From a checkpoint of a small transformer trained on Wikipedia: attention and MLP in parallel.
MLP neurons of a small language model. Each row is named by its layer, matrix (up: input weights) and neuron, and shows model dimensions 0-191. Each number is 128 + 24 x the weight over its row's rms, rounded and kept within 0 to 255. Numbers have three digits each.
After each neuron's rows, "fires on" lists the tokens most often at its 100 highest values on Wikipedia text that the model never trained on. A number after a token or word is its count.

L2.up328:140105127129122076150134144137188120139111119094121174152135113113116142158149096121176124107085126127134134128104119143108106087089147158141148117107111158151141138144101090116127138086156122130125146125109152144107152127152165095107126122079124084129134115116145181168159111115123150124097080144161139128095106121124151098132112159125130112122141075109150186113114107129163163132147111134152126171131122124140105159150074161152180168153084112116146115137125122165111096160133132111153146147144118145143167101099154120142162145182099110140088127142116142136154132105140145191
fires on: " |" 54, "ti" 9, "in" 8, " ft" 5, "1" 5, "ada" 5

L2.up1143:136157117106147105116115129085146103104131152152131111165130151125125152090102106149108088147134136131101121131108164130126119117147082149151120090127119139144134152187135126116051102079101092143098132088137130164110171106138150095140131136116140115119095140124158125093101143088145163100143140147168148144163121166144126131121111130132090130092160082152125140165131176154110109158163114134192143112098128129140138171130151159139098132153092146125138122131148135114111120158109113110111097140119118147142088131167155150118096108102158118147089176116125113142141152144136121075
fires on: "er" 19, "y" 13, "bil" 6, "ero" 6, "d" 6, "ly" 6

L2.up1026:090121139090122147100175112141116115094172116102146113163114140116098132153112146147126092133120122112104129125185167144160120131123156141112116133119125142163089110161132150153144120095096116151169153108111118149151113127161074115124139171100146135158134126143100132154129105057115122104104153133174135124116100133134102135123109167142133147118127113076161169118118120143170136112115156132159108111126144099079152101129141157118143140162086123143156125133168148072154138119107125163087131160107145120121169134082157119115085146118070133137117124107101103171125116138131135159
fires on: "n" 32, "ola" 8, "'" 6, "za" 5, "." 5

L5.up523:161072129147112170123102118139144119162142123168107119094102159130098126124120103130139094132160113084153113120104114086110117139096130161113100142125129153090143182099126103106149146115177104142191161108104097141141127128183082117132131146126155125148154095113138123141122144095113111150123155143134133130147106160117099092104103114125138171159123114140121146118110149096162145145102131127148174119141139137125131135159134111110103115121154149115108107169165146116117117211134083073135131166154157150133150111129131165170131107107097116092115113128146127118098152130116146120
fires on: " F" 43, "ti" 18

L2.up780:116133121128119136128117140131133169171100173141086139115142126088112139140097122141076111123074092134138131135118116127104175122176115153125128149114145156129089143178104081113133131116144139115140090072103082120110082140121148125115119100169122077111142139067084120106125106121130178142133147146150133140104130125198152167101145120135163140113102127131099117159152090089195112129138106104126138121171105101133116135130163133135113140123109098113165147120128117095138120139103160133160124160158127150069167130111132125139120143149133105111155133168107122103164086095106120085
fires on: "." 37, "s" 11, "r" 7, "d" 5, "o" 5

L2.up760:130100151137079100111126144139097124124134152156120087112129119137149134125125098160132125135117161110105143103157080141119154095136144144144121130119139134119132142127132136131120141108138111111137100121119112109136067134149163137126115143135098208075125145139114140163151135145094132145128134085104126101134104097097143190133106178131130099112142111133108122157123166119114121126139121164134114134128106115106092147131113156131149142114119147094144129104127179144126126089132142146115148157105173103129125110149145098179077140135105100162161145134136133132096146155135111115
fires on: "t" 24, "l" 11, "ú" 6, "za" 6, "le" 6

L5.up203:114118122130132126098120129150143147147084130086178150122138126145167112168097176137126148115107129141159129123126110148147114136150099150127133138122167112173125152168156106117121163139134134131099147083093132102112081148139104087098137123122184119152114135164180121124133145140116091131134128142095142149095111131151144130122173126160105102158151128175136158164152087115161119129106110129135140181149120143139120147139133159119122138102064101162091115153149123115114090126096141125127176091078125128105161123093099151130136135147137098146141122097143101154140086134108156146
fires on: "\"" 35, ")" 34, "," 14

L2.up532:160118126166155160125093135094140150112161124113146084085129151109101047107154146152139099169123134121091165163121137090172127124139107141124148174131133134117154129110128160133123089164083095123131138132139116124131116101156108133188142115129156109118102170099116136122141134124083140108111130111144145130161111172061164136164131129144152124136161108099159178095118146156089154146121169156141155109136134146140146085112141107151123149137119126144116126129164113117137104164144116119091160147166122138138138106150108112119129108127112107131115104121147129104124135132147088090
fires on: " |" 50, "ti" 6, "ver" 6, "d" 5, "5" 4

L2.up930:102123096101124138135082076135147101124127115109085137092128148098083143133125126097152113121137194098156114130142154137150100104106096149105089154095120111128114150123126163115117089155112115119108103112131093111135106125114121117127144134123144155122091132127145167138135128110168147153143151106123138109103137158107134157137127117092207101140108118125120145137096109131180134115104110136114115163152130120107167083129150109117165146122116123145069160151098093130141113123069136118110146154133179139145182126144129111123133107168110145123143103130131164158114179155067103131
fires on: "d" 26, "ti" 13, "ed" 13, "vi" 5, "p" 5

L5.up500:088128161140157142091127156131142118117128139172156163103137136165207135146161141125155134143135151102183104121065155107141141117135083172135159140154103137151109123138110166122102163138125130118144096112145141138106107144129120147165148157123110120121168124127129085146114166110120142083155097120079138109121070123121136125160149120105153132130088164125157145128118139085158122146118148100137117122124109203090151147142087089118072174116082143110130145144123107091113102131121100149093124089128142131131141099116099131122124109149112077175135116115125151091094133129115156129
fires on: " between" 17, " of" 16, " in" 13, " |" 7, "ai" 4, "ble" 4

L2.up838:152150090131085134142069116114131178102165150170099125122124126151094123133134113117172143147098127116144096110149129149186116115120136159139123100114148146132136098149121115085135139167120112149093090152104113146092148147121128133139181118125131126132107115160122130099116136122121109197136129108144118129145107114058134104116127134123124135099165118144091097129131112104135091109092134149182153055111160164143130124117158154119142117097134183156104130096138119112105114162126101108169117174132089120143170156129126130136119106121124126157157122103125109116141122151091180130
fires on: " of" 20, "able" 8, "ed" 8, "d" 7, "em" 7, " by" 4

L2.up766:128102095148128167148130120174137112140113158171139108125139148132104153136118137160098125151121107120123174088102141139157135151112096129101070125119145076161190115081136088119068148135146143102118147151148134159160108130147137144117121130118127124123129142121084160147109120127158133114128101143139189120089132123163139127143095128114130086146148130133162145153147105122124120136115151123140109054115067123139124113133095131088095134095107149125073147141131163103111151147127104139125094129126089116131114115162145139124162137125118085117131067183119150135136115153115109128
fires on: " as" 21, " even" 17, "w" 10, "ap" 8, "-" 5, "ably" 4

L5.up800:125136088136088083129139137161099144096158142130113117140204100099134105140122160105166183157094149145128113102158160126141125115118113101119167180158071117154123128146115130078100111110116122162129100170136086111124089152152116120093143140116114151169148150132116159103111115155142176137137093149129090153107143093103100113177094160126158136143130100114122141168135127171120152125138153124156109123112153106111117131131124119170131137141166112147111134108180135116133135143120126127117169111108151138101125126146151118164117146129132133091136142114140101092107142170095093157
fires on: "ing" 20, " sent" 8, "000" 7, "ng" 6, " way" 5, "ibi" 4

L5.up576:156131127117110120122119115101136137115119081119054093146107146133120083123107147138126146103149168151143137130120159123137113114131110137157105160129141114108126145129125158119121148151119097169113132116125110188142162114132142135180126149100156096107127055151158157167101164142096121166131116104151134083126140175090107171148136092143151167084082107168104117142118153120113159097099107131114181133143154170127136102138123162139116120169143126134113103144158134153144128139117126107145147101114126146129129118140111134121107109148116112153171135072130154113157084097129107155
fires on: " |" 23, "|" 13, ":" 11, " of" 8, "ed" 4

L2.up484:116098161081121144140128108136135137178164089110111102120131143109120079131130119141114171126138091133142162070138129134109140156096132145124126137108131173146156116144103116142156158127138135155122121109140124125189135122163153104119135167166155142130117163122092141117126115091156141116129150152121093086141111138166116147137157164133119085088139118128087127169145144126093120111100144123141107147150154111170107199074116127125115120125099154087095105096120116085113188126106100164126133147111134168102115192150126124120129125166145154107154150115122130118085157147158142084
fires on: " for" 16, " on" 11, "rest" 10, " cont" 7, " in" 6, " to" 6

L2.up1212:146081110108149101086170125121090103139141118128109163086140136117124124146131154135109122102109172149134139100115141152128115150165120130145126166108134105108108104132121146088137106151087166105112108130100103147136100118092108090119098135140180093175092102154122130140118142139123106134137110137143138109140120160185131180160091124112121146115118117145165126160116208132161122109110162159142113140076089122129125172140167138128138137144163141140148101122110116132124087089096151133110106127133161124139157094171121069116088150108112156127166148096131107117101120129119113155
fires on: "h" 16, "d" 13, "ed" 10, "w" 8, "ish" 7, "ut" 6

L5.up355:147149137145106084131169156120126138148148132160147127129106128138124124119138098145114075184162130115113124148136145092111138135134153106042131166126121114106144146108095165157107134120153193127196082141131122135128163111126119126134109108149127136157118109096106103139103123104138089151136181105136106136078123082131117116134107147150089171114116126119105110144166140172149142164128109124123131145154109105106147132139146152071143145165141161162100091111070132115140126117096165146136124131127119123124101119149167114131138147126148134103131153145141138140136111130118141129
fires on: " of" 17, "ty" 15, "y" 10, "ry" 9, "te" 5, "che" 4

L2.up718:159134107170118137160154151150122099097126111114109191144107146158071150100102128141162182141130130132122103067110107138109154165144119122102135128150089134164110170139121127106126121104120148132143103138137135148093097078118097174126079141151177104155119148142128134118111143130124139083124141139088121156160142143158172079136139087155095136161095098155093101136118147132077113133115160111159151106120120117165128141108128175165163100102104102117134112118115139079143149110098134151147110154106099145104115143122151148125083130069152121164111157136127113127084110116138169121
fires on: "ly" 44, " of" 5, "er" 4, "al" 4

L5.up383:125099155081137147109129164158140126104130095147126148094098159133135118130157071138118162131154105164129127123131126079207163150139153124113129170093134116127117143142086125097125129100108150096124136133092138103162142105114150152143072147098133101115094148127111107132137138089071144155147102088123150117102167097113132130169133125123118139077137141141127089173159124099154097106101125125129096107104159133135130099125129106156120136117132139188121123113139129106124150176103121170087099114130127133118133125117149110158078135191126137134143114179075156138107152126099118113
fires on: "=" 54, " I" 15, "." 4, "\n\n" 4

L2.up1034:119118111138111127114130139126061157139123148118087103118129163141133117131164141162109078139099153094155112120121141136122167118149097145136141103094122124101094103147121131099124132056071130145141075155149124115159112127115140136081157148131113138154140106142132150115121162102129152150108132137137155122104120138138172134122117139137097145092131102126146118128131107146191136131136176112164152123133148146164104104091116072133141115159152159113169120123129157138106116116102131147151088123167100136164109090118162084130156117139081118172127122148184110126139143132127084155
fires on: " |" 22, "th" 13, "nis" 7, "t" 6, "nd" 5, " int" 5

L2.up591:158135119135127169124177128099132136156105113140134141186139134143106171083114127126103181125107136177142153103102139135093127172159111169113111157148145140128134109118139143091132094120120097138176124125112108197109154144134103154105130093130125118107141147144114072137128118086145138095130176102106165165137084145155137081137119119140084141108095139133109141105132141099155141125110141099116125094166136169134140131169142155109150125137135175089174152137105098099142142127125124100128092123112091145151119094137125141152118152130118109144124103133108158130160098092127136112
fires on: "y" 18, " So" 11, " relatively" 10, "sy" 10, "so" 9, "us" 6

L2.up795:160142076131151153179131104148114127143150118083096175110182109094139112131112136119082161166133105128149148144149154145132125121133116152129108140123116170125109186114090097130121112135145155157143115113083096126128094098104106112097115144114138130165088156109098095110152137158113168131150100123111136136129087160126088126137142116117126124062104164158123179101149099107124113135132119124141087155138097167138109155161100111135143103112121119155143116121138130105132144138132138117100133129137164149105140145132107126145121137131152136079107118200130127075146079131081146109
fires on: " |" 27, "." 14, "ed" 8, "tt" 8, "es" 7, "ll" 6

L5.up339:115083104091165149142147138116130092115132138101115074129139104163124133126189144169137149078150113110113119119141189179092114134061121149147137107122145148107097134168116130103090163138099072107133123116097116102106136106143134112152123163116105114113111137135075147140092138105126139106135118121146150062151153133146122197125083165145116105119119087123155114151157110122181141144143125132135149129100163102144142098143143100144136156138127113156178164170134131130130147086124125141132142114137139134091117112107144141125108105152099116073113099173120178116081123128138124091
fires on: " to" 20, " do" 13, "ti" 11, " in" 7, " chart" 5, "jo" 4

L2.up584:114131149117118129108119163141137120112152143121127110153177140159108133112160102127092107152102149112090138161127166122104102090163202144112122096092081103106120104117111141081128131117109110142138121150125142129142142098160118105113118155101129115181135179132138161163120127121121113145091111101139143157100102127118148138143181133130137108142158113105083095113151191128153122170131141097121146163124083123091122122114141131169136151140165117101108149081091184124201104146120112116187158101109106098128095106112129073132101119144124108116128155107118138166098136139144098145
fires on: " years" 28, ";" 16, " |" 5, "ations" 4, "al" 4, " months" 4

L5.up632:153111126108097087110102120187110144113125103167120104126103110106109097118107116134136158175154124159132100124157144141143131172148153157120173124104141183131112169110132112122098097145108092112173100119109140127119128134106125119123094098115142102159138148174110138139114109110118159140137165103128110094165104166100096120147124125131154118132123150118102126147156108089118111123127142159127150135108150148133132137130137116132155100131080100138148126134109139148122069134114200063120133128102171140094091139129157142068155114138144121140116116087151142143097138106106151129
fires on: "." 24, ")" 23, " Die" 5, " man" 4

L2.up809:135088121110088139162165170131127127133112103157120144184096174168141132106160110100104159113088130099130132118127126090156135138162134060123147110118121112125106108114102111150163111060148105150135121142134098106123140109131096133162120084135131081119155116124103168067102140172133130149164136169062146156095139153139145166151119140132091152104133124148109097154121138133191144115136133105118139158151137124158105102129117105158149155134125110119127102164124105145093092126126112188103126161119141097123137110133119132101119178133149090143150167107126156144123156091151148106
fires on: "d" 35, "t" 10, "r" 7, "ing" 4, "pa" 4

L5.up1164:148153102142146146123156089132137137157159092155159102093090147170101170099119127127124109135126133128121141152174091108118146141161117123146146094093158110089116070165113139155106113161125135128146164118098146077111133134140150143101122113078118118139124103133141125139121093100082142149153122149163093105090134146103187086117138160138133144144097131129108108141129141113139106132135090128151129149155122184146127142087153148112148123130152145100188105081099141114162097155108106116156084168169131108107108131133139148130110120126132133130138139133152127099157130129104122155
fires on: "," 35, " |" 32, "s" 13, "es" 4

L2.up1021:111139143140091168149161109148142153129138148131102137074159137144116139166091131116117149117111146091175120124109095143181149142113133102123103146158141135157117146089132140125121134168116183111057142086116128171124107100121143138106096083121098160148088108139130137082129136158138136082170147163149161125094114138138152168099126104105129109101124102141144122154134106129111115113121109119153122121159125147164076089123121109120113124128161147126179097123151171100096128119092104086135095122168122151090139118136129140128108115097122123150144115118174157177127121101140151159
fires on: "ed" 29, "." 17, "-" 8, "w" 4, "d" 4

L2.up576:126135106131150128106134100174164127119122152105114148103151099157133154141156115154126103113106116094130130132112145144093122090131158160115128084068165153108078126127142125127159081085114130111084105142137141195143149139159148139130114149103097112131139105183098129099108092163169140139130137136141151123143181125127135155136157122062139084155098101146177123135144156147158136130125135149106147135145077130108091105111113109166101154107085125098171098100081106106101141062157123130111148164115087135099172190146138141124121163134123118132126141103159124127130132152130122157
fires on: "d" 18, "ti" 14, "er" 11, "l" 8, "te" 5

L2.up885:160111100128090147125125124141120114154128111127107132102159137130111156109116105134105083090090157114115099089134138123104152120131095137174079116129134121161136107114163130160130129143148161123099155159167146156133173176109110121168156130147142112082142171146126101097110163127102091136105130154160149144093128143121113161157131095138185112096098140162134104131161114162135139115119131123164127167132093115128118142098127123110108150125120105115154151102126170121096135148091132119137127105124120120144133141154140185108124145150165122090168133137126127146119140182175119152
fires on: "." 51, "-" 12, "ng" 7

L2.up278:128158181098175152145136135145118182092124095153115160106144131117076081127140171132134157121125104128126183152146138120127150143148129151098118130134157178100121141141162128138135147067127132136125176167120118075131137107144107117090137140116120089146111133165099117106095107096130140156162126119156112163113150112170155073122144108133187130114110133144127148112087095160071142129131148136150117092124121111141160091121110074133116122130102129153104176163088135136161124127095123150124116111137116128118122135110109121137100135140130160136129132104140138111108110158172149135
fires on: "=" 75, " between" 10, " listing" 4

L2.up826:161075125135142117162132182099148152098139095112114160143139137132095127131098118096097116139158141132146133144146119119138145138101112171142141121179112100112086121142133152104139127135170139141147126146125171193115097148164124089142117147131146121112096122194175136165143126084130123077092130167149138105147119136113119172145108143140126175113084145126123140148163086159137143110135108145102160105131170116112115092122140127151095094144119111131115148168163100106124103119090120104133089109144150122137136054112097141119144105095130137135170139117109106127119106125110112139
fires on: " but" 27, "ed" 13, "-" 5, " relatively" 4, " very" 4, " it" 4

L2.up163:136139151137110179154101168162094143134139164084141093159104104151127118152136150142125145135126146152139121066115090106093113101110133145126123134132101098174151154088116126155152085117134114135098177122153127136098116105112080133120141069138133101108150102111205110116150130148092131134127138139117138086098122094125132142148107186121139106171111145205108082129139160184134125152120131098126110133168131111176154124125111116141109136113121115102099166119134132145105140124148136127169121146138135103129125123103189107084087093103163091168155138095109148125108162122139116121
fires on: " of" 20, "-" 12, "nt" 7, "lt" 5, "mi" 4, "le" 4

L2.up645:106107121113162125145136158142083124100156101119149102121155098177126102139135137119119141119157123147133122107095149099117119092084126158146115071120179095154126120084144108148121118114107175154118094136109174156135101101128114149113164092116095173123161101125112137090122109064135164128148132116128140117143115142152196121097115082102154096101148114113138165154146130117154106128119110130121137133146126169111098106129137127090110096102140112097128105143125111113105118097154136131098098166118117119114111135140117132140210113108120118136129156134092108116105131156103100114
fires on: "E" 32, "tra" 9, "f" 8, "osed" 8, "ura" 7

L5.up40:158130110179084116210118119114139116119148132147123130144090128103127133150089169086135141092120121147158103169174115110147120131113138096091115152115155135165151149117129136151190143155133154136153135121109128122092185149105161052107111115103115143116116131172158143120124126139090101125104135146119157177147123154136134116109153133115123131137094101106146126148134135086111126084098132113144142138114172114148123124148150111128132130111172094089111087130155094094149143148118161144106084142141136097152142110109144086135096145138140121130169159133127102144156120137133094164
fires on: "c" 19, "s" 11, "r" 10, "ar" 9, "F" 6

L2.up462:141123157159129132137128176141071125153117118124109166094149154144132085126110094186114155140128142138126114130162181095147128165178149127101123109115156131139136095147137112114133151151137160109169116125111150137111133118115147121087156117108082167142116117141151103124101066150144089109153153145091138166144167136125123141164112117144134114167088162109150116123129091099116125128130143084144106124102142113095127105136127153159102149106171122141120136121150101076085119137100150155115157120126114175140142171135129144127113142145159156121116138103128118131157129138114159133
fires on: "s" 40, "-" 22, "g" 4

L5.up252:175148127126111126157184121140123140159144142113152073122171124180149141116136143163141126125113101145148107140069121107135152116162096147116175115146147096148127082148144095116138148143125138136094107110117142135143128112168078153113119165156116118143149137093102126122097122119130156118115077102155149132075162129163101108116111108131148104132167159119092144143142123121105131121135148108148136088075110143128102080113115122161111109135084107148138139118122170096112154151139103155153110111151167131175173128113108115129154120138130115124145101118116143167158123153134114107
fires on: " in" 34, " Supreme" 7, " scored" 5, " " 4

L2.up582:128136153123111156099088124125069123129142169106109137156127130117168120175112138164127117120118126104149149125107102145117109150133144160161080117148144128103123114111106136149108128144106114157110146138144109134083153152150054130156136158113096100136130097147087129149128080125146154078171130192123133094174129146143072106099116148153140143126170096109086155117103083173149125166145124177135107174146133125099170135171108132139110122120113114129101155140099136090129106117109168114090140105123145115179122133131128153090102163098128128113159168145182101128125155106122132064
fires on: "g" 19, " by" 10, "ng" 10, "\"" 8, "bro" 6, "run" 4

L2.up383:162082108141190084125143124129149127156167110139124111098105146126142089139175133156118075112145145112144144082117130147154089154100082129123116177134121107122091115151144150132131125137096121138181142122139120157141106165130112094162162160140127131159127092130091138134107164154082133126098111151165110115099079157114111125099147063112151172124125130116112118146151138177104171143104097137107138136161144142131100136130137141124101136117160142125121138130113150126113081083105106130162104145079131151116129115152089117164113133105115146138082156157113162125116110116153085192
fires on: "do" 17, "ti" 13, "h" 10, "to" 5, "'" 5

L2.up977:119123136112130119104146137097091116156111102133157104107119122150175154159122117161079139170175084156158129131165108131114133110126120125127129148081117113114097117178147131144174119159160119091138156100147125141129050115132145142141155093129114151140155138120145121130128112157128117138102149132100103141135119112108138157134146188091133122136132040097148155137144156102094117115126124090095114089091131127131169114116118148102109128155113105159133141143113092104141159082087117126115156142129130145110137112174119149139168124156127151119158136147116132112146079132115117107
fires on: "e" 20, "a" 8, "ru" 7, "n" 7, "u" 6, "ara" 6

L5.up29:128143147110100127149133164149128133113146097124143140099128113099077138140130128129115114110118127169074145120120139148109141165110134109131109118128143107115116135144145138101151110134123169117190161132099135131139147133155151092119140107142175152212120122112101186087116166100085115130106177133146127125103139116152098111088116182134083142139098139120161101119144109091136139157149099158134151103162108150150117091127109117125128143125121143114108120134109115118130143121089136164165128111169125117159109138147146175106148128066118090135107167109144132116161124102089134100
fires on: "–" 15, "-" 13, "'" 11, "ss" 7, "tt" 6, "sl" 5

L2.up988:130116143152100082108149168153103138185148113105103141137168165128133114112154116151143175131143094146147126113134141125083123130101098122152155129091114117076123134117135132091145130107069109125160113107131094147154162181131059107099107103064122145135127130126132103126147097113096142076140169134130116110151131107066102118157065102150146123140137108151133128106154101084143133128062109138110097170144161086078171140149123131113133091138100126149135119097124141093143103128133144164109122131116148146115129132121137153134124143169081074149180113128153154139133112157153122154
fires on: "-" 19, "s" 16, "ute" 9, "ti" 9, "ule" 6, "met" 5

L2.up565:100109102154122148105092103129117183137110132120167086152128118134127120150077102161149150142130150145110167119119127126140064078117111155151176110104090130098106101118108138139178073159134123132084126115120114114151138110103129091132162134141114128102105131154137153155159131119134109134158156163128117125133099100068137115109113208120147123099157180131095128128171114121129127190150096112104154166152104131159154163142125150112138129137156115113120174151119134147147158133112114113164153159149137140136137136116070149111100129157163109113155146119124096099094088084102135120
fires on: "e" 39, " take" 10, "it" 5, "ume" 4, "g" 4, "re" 4

L5.up235:130101076159095122082138169122148109116083124138123146127103127094086115174138128156140118099108145095107131129176103130134089153118129162115115106127127136101165103149101103122157132122103142147115138122137145158095151137146163120115193133137103077130140145121121176129109168141105118112115152148120108123131136147094118120154115110102107084153155089113139115138085149141124108089158153140130122121097135122154156134115069154131127153112126112058114106105096112169136105120101137121105080140157127131119118112150178127090103153108121127083129136168144086161137158141131111174
fires on: "t" 14, "ul" 13, "c" 8, "r" 7, "le" 6, "l" 6

L5.up738:109083149102084152143129139146096129135111129127115191110097140087140100151110145118099124129130141123139163129097108132129143150119110088167108136142134117134100153113123144110105131146096135091130097137124138113098091150152118096144120069120135136144124133124130112137170133137097133162129158094174141146132106153128127161161108140165135113150112127145081114126134141091102169111118116125094122148149141127155103118133137134144121175129117106090134086141081122109140195178082138126147171123130159115121150123137118129141151135121117172070159119161104129136132091146154161092
fires on: "'" 24, "D" 7, "f" 6, "sl" 6, "od" 5, "G" 5

L2.up656:075122127148127116119155119167165115139085135154107134144114071161113144072145119120120130143157159135044136120151141125116098165098132153146127095099092116131128145134163175151087124104113089118139132178137132140096114159148128114145161115122114093155168147110173120121107162108135113135135110108171103131124122125072148103126149150135129135139164144196142096141140119127072115128094142126167108150170155136115144157108145171111111124142172138152124151181108080116159114128165122147133147125115099123107105145114100126134116122123084133096127149134117141105125140137127151174
fires on: "y" 18, " up" 13, "al" 11, "ly" 7, "est" 7, "om" 6

L2.up964:132124130082097116129122137116128088080166095139087132103132109097127120103132121129135153101113114141140140064174121116149137150117089117108123088099155154147120130123133084149161098111139146112151132106137161109106120153149108123124136155122147118132149141126125140120110155142140121126137150104122126138101098134143136142132164142141117078093060110138136155221129109127139112104113157130140175125184127054187126109089134152098117112148132073147128139167139105137137143115085104115107148142130102112127154140136150132067143118151115131097120113120143121086130124174122125106
fires on: "ll" 24, "d" 8, "ert" 8, "ti" 6, "act" 6, "ara" 5

L2.up393:131108151143122136123118124133084127145107145102148142170135136130135123106145146109164129110101136148130125148141120179104119127136115142139130114090120127160136119146120178113138113133147161108151145190115148129116053111159138145085130168147142155118091110098091149130127111095120112102102126105099113114128166129133141111113122151095126085131167113133166112137148088123157104141126113121071131083122147115129134129143127126126109105084129129147131173072119134137141135134181109163164128115167128134154141110142154130153149139116151154122105128139138110137118137120130118103
fires on: "-" 34, "bro" 10, " −" 10, "stra" 5, "re" 4

L5.up413:077108123117134106120126147152128141122117066112139149145104099151143121152129092130165096122165121119084104128141120156160146153139121152072111110092186106122134167113138095182115142122143127136086143149129096102144103104130124110135105139130123117153159162134147157165128145124127143127185130108142131134125117133183118053116156141107133128130136121149085179162098138097137145136122125134132098169100112118092140116169145143126140137106104150133158153122138055137089131114127140089167124149126119131163173138117101147122089113144110132137077080109157111169133140124115188132
fires on: "=" 17, ")" 16, " since" 8, " its" 5, " (" 5, "." 5

L5.up586:108127124133115032180181099096143102170117096121134113145145114173168136177118139104130121122147093130135103117095116173118151163134074089136102125139126120154078106125129137078127132112112122149133098125090143113153142119173121157163106159137134127131152139138115145112156159086154145141131111076117194129138118097171140111132110166112143099146141117134116168094136101183149143122118155106129115126149160141134115150110116109122092137102089171139165134093155142101139106164120115155153125138127141135111137105131149136171135121149102120105150148135120136123119139099150153158
fires on: " |" 65, "ba" 9

L5.up694:141113154146134152139174102132144177097135123173126089121153140154119097127137072087149062138132135144132106141136125175121151124152105120111091151145118132107149109128173172147117146125161086114151104155121151121112089108137136136102147118112097071157121110120163121122132126149114122119141114097131131155137130109152172166134130105110145132122114096106132119134147146149160126139090131136105085110110150128154182157160121124111118125129156110145148156116111135111083120195090162133097093128152126100097144128096141114159123107124113162125117112140149161135126140123127081125
fires on: " |" 40, "vi" 13, " Vol" 7

L5.up1047:119122092145092157111113155087141109086116174129121111117140134113102096122126140147154143079170140121123146161166150143143113170098114126116073116167113112117128174105146143134104177149104065117080083113105132153140130146159106157159144141141132138172130147082136143082123120140150118089126126157121169154153115123145113128133107111188142130154137114127109147107105145122125133109142109152113108127111106139174112135089143176115154129095107155107132150110141135107159088122154132096116156123142092144143110111168142135162149143139134117130108104124171129146134154143106108124
fires on: ")" 14, " was" 13, " written" 7, " =" 7, " be" 5, "rod" 4

L5.up688:143069136145106139106137086110107136130178141124172132140147129128092143145155125162126146158116139161173142148098154135137125142102087091159127103111145110094165146111153142114122091142152097126147151142134133105122101180132134119104133113095110085096117144132112133145157122133101115139144157179135115110109119095127156106082157117150149094107148112151131165096129072132105144135155158134133176149112097115117151148131175139121114150130161146125110171088084135140117082156166137126115116113159137128142125112116109124144088094114102120089145092115166144134156134120123094102
fires on: "," 93, "\"" 4

L5.up875:147124073137109076143163129168135139129097191134133151114133138133137149145127098135172136117104159120085125085132124170094133147165142107161111116118062103133137090105098117104111134169111162090184119161120126131107142126122108123091090132158102085124142123146113128093160137144101144127155150138101123130131128179120114122150101144109109157131092095121104169115155159168130109143159112102075138154140126123130126142125132163116134100136111170126113121116130130107150136107141128093125109080134098121117113095124152105185102116096112127086170104148174156141117100118152155117
fires on: " (" 36, " |" 30, " ft" 8, "th" 6, ":" 5

L5.up316:121115120100119184103189111069154128098138105121124113119112117104145130125136178098152114122126120118138136114116124154136141111110165135097115120086132148078135160138134167091115136112167112121149160155143139112171105097115070170082103097123156115158097100140146089169122108120151122119142132135112123113144145116111118133104132175158125146093116125114106144123165076122158116109114122133112158173147116103131121094106142148154071150142169130106156128147138152112157171111111105111125078122130173141119103148125123102158144117145118139136094104098123119161132156113122144116
fires on: "C" 34, "c" 7, " C" 7, "ign" 5, "oc" 4

L2.up58:071115152158139095143134146124098148183109123178111153152087143144136099144113099130090130147130110117147163173114151113120172142123183141126141150114139144177175130109100143103119144120148128150148126140131111119130137151088133111141129114130161162163148148121119106112116157103113128095100114143175136130140110179149131105181102121128113147124102117148166156154127091091096120154144168122133119130159104120150154150114128106087156090138091086133124170164119138123136118060116156139182082126130124132094088158097133154120108107147117131126107124173105125131123121119127149089
fires on: "o" 12, "ia" 11, "ose" 10, "ing" 9, "ology" 6, "ating" 5

L2.up846:130129140135120122150134123113149119132127163173088102091128137092119113157110105137120127106105105157113084144140112090110155139128141123154107142074132114137151156152120124141135124137131113124128116117122149182155079121096143158168162121118152082129119148080133144088121110104124153157159127135148141140165133108112084098093093087148127137179134186080168135132124153151127152146110146145127134117175110109139138094136145155099079136130105154167178131157126146104093113135094106141133124088152130121112112110100133097142140135116127135160171134126154139090107145157168110127
fires on: " |" 26, "s" 13, "'" 8, "hi" 6, "mp" 6, "vi" 4

L2.up1225:113144093093162149146115123127166162117127148147121105143142104129098108157118113111147101126093175171085147133140169161110132109122095134141125075128113126133120148150120144098109113092091106102143158123090121156133127096123128115122151177159062105126147101155114118111100132101165125106122114154121132152118087154149138126099175135147163132130143148131119126144146143109141183099129109129131149155129117125143142168107166141112113111145114133143126187120100124098130113119147166103117132133114147107106103208101152116111141139140113088113169131107166119120123099129113146147
fires on: " second" 17, "th" 16, " 1" 10, " third" 5, "nd" 4, "over" 4

L5.up1094:131175117136124169163091143112094117154135106118138164137130119172047126133115136126140122134096164122146115084136136124109120153117089099113142093122111131149148125107128122094151136127113103114078120179136126119135158116180132122151145151164131117126144143185131157125160138082162118150153119171088143137121156119082089125149150138119149099153140099175105119119092160110134123138083153108151115153090132132114117150118129153106142117140151153134137177137099146143116098151099163075117121159143133104151133122124112114152217119134172118146118114111132146113157151141109156145
fires on: " by" 19, " the" 12, " that" 12, " |" 12, " of" 7, " member" 5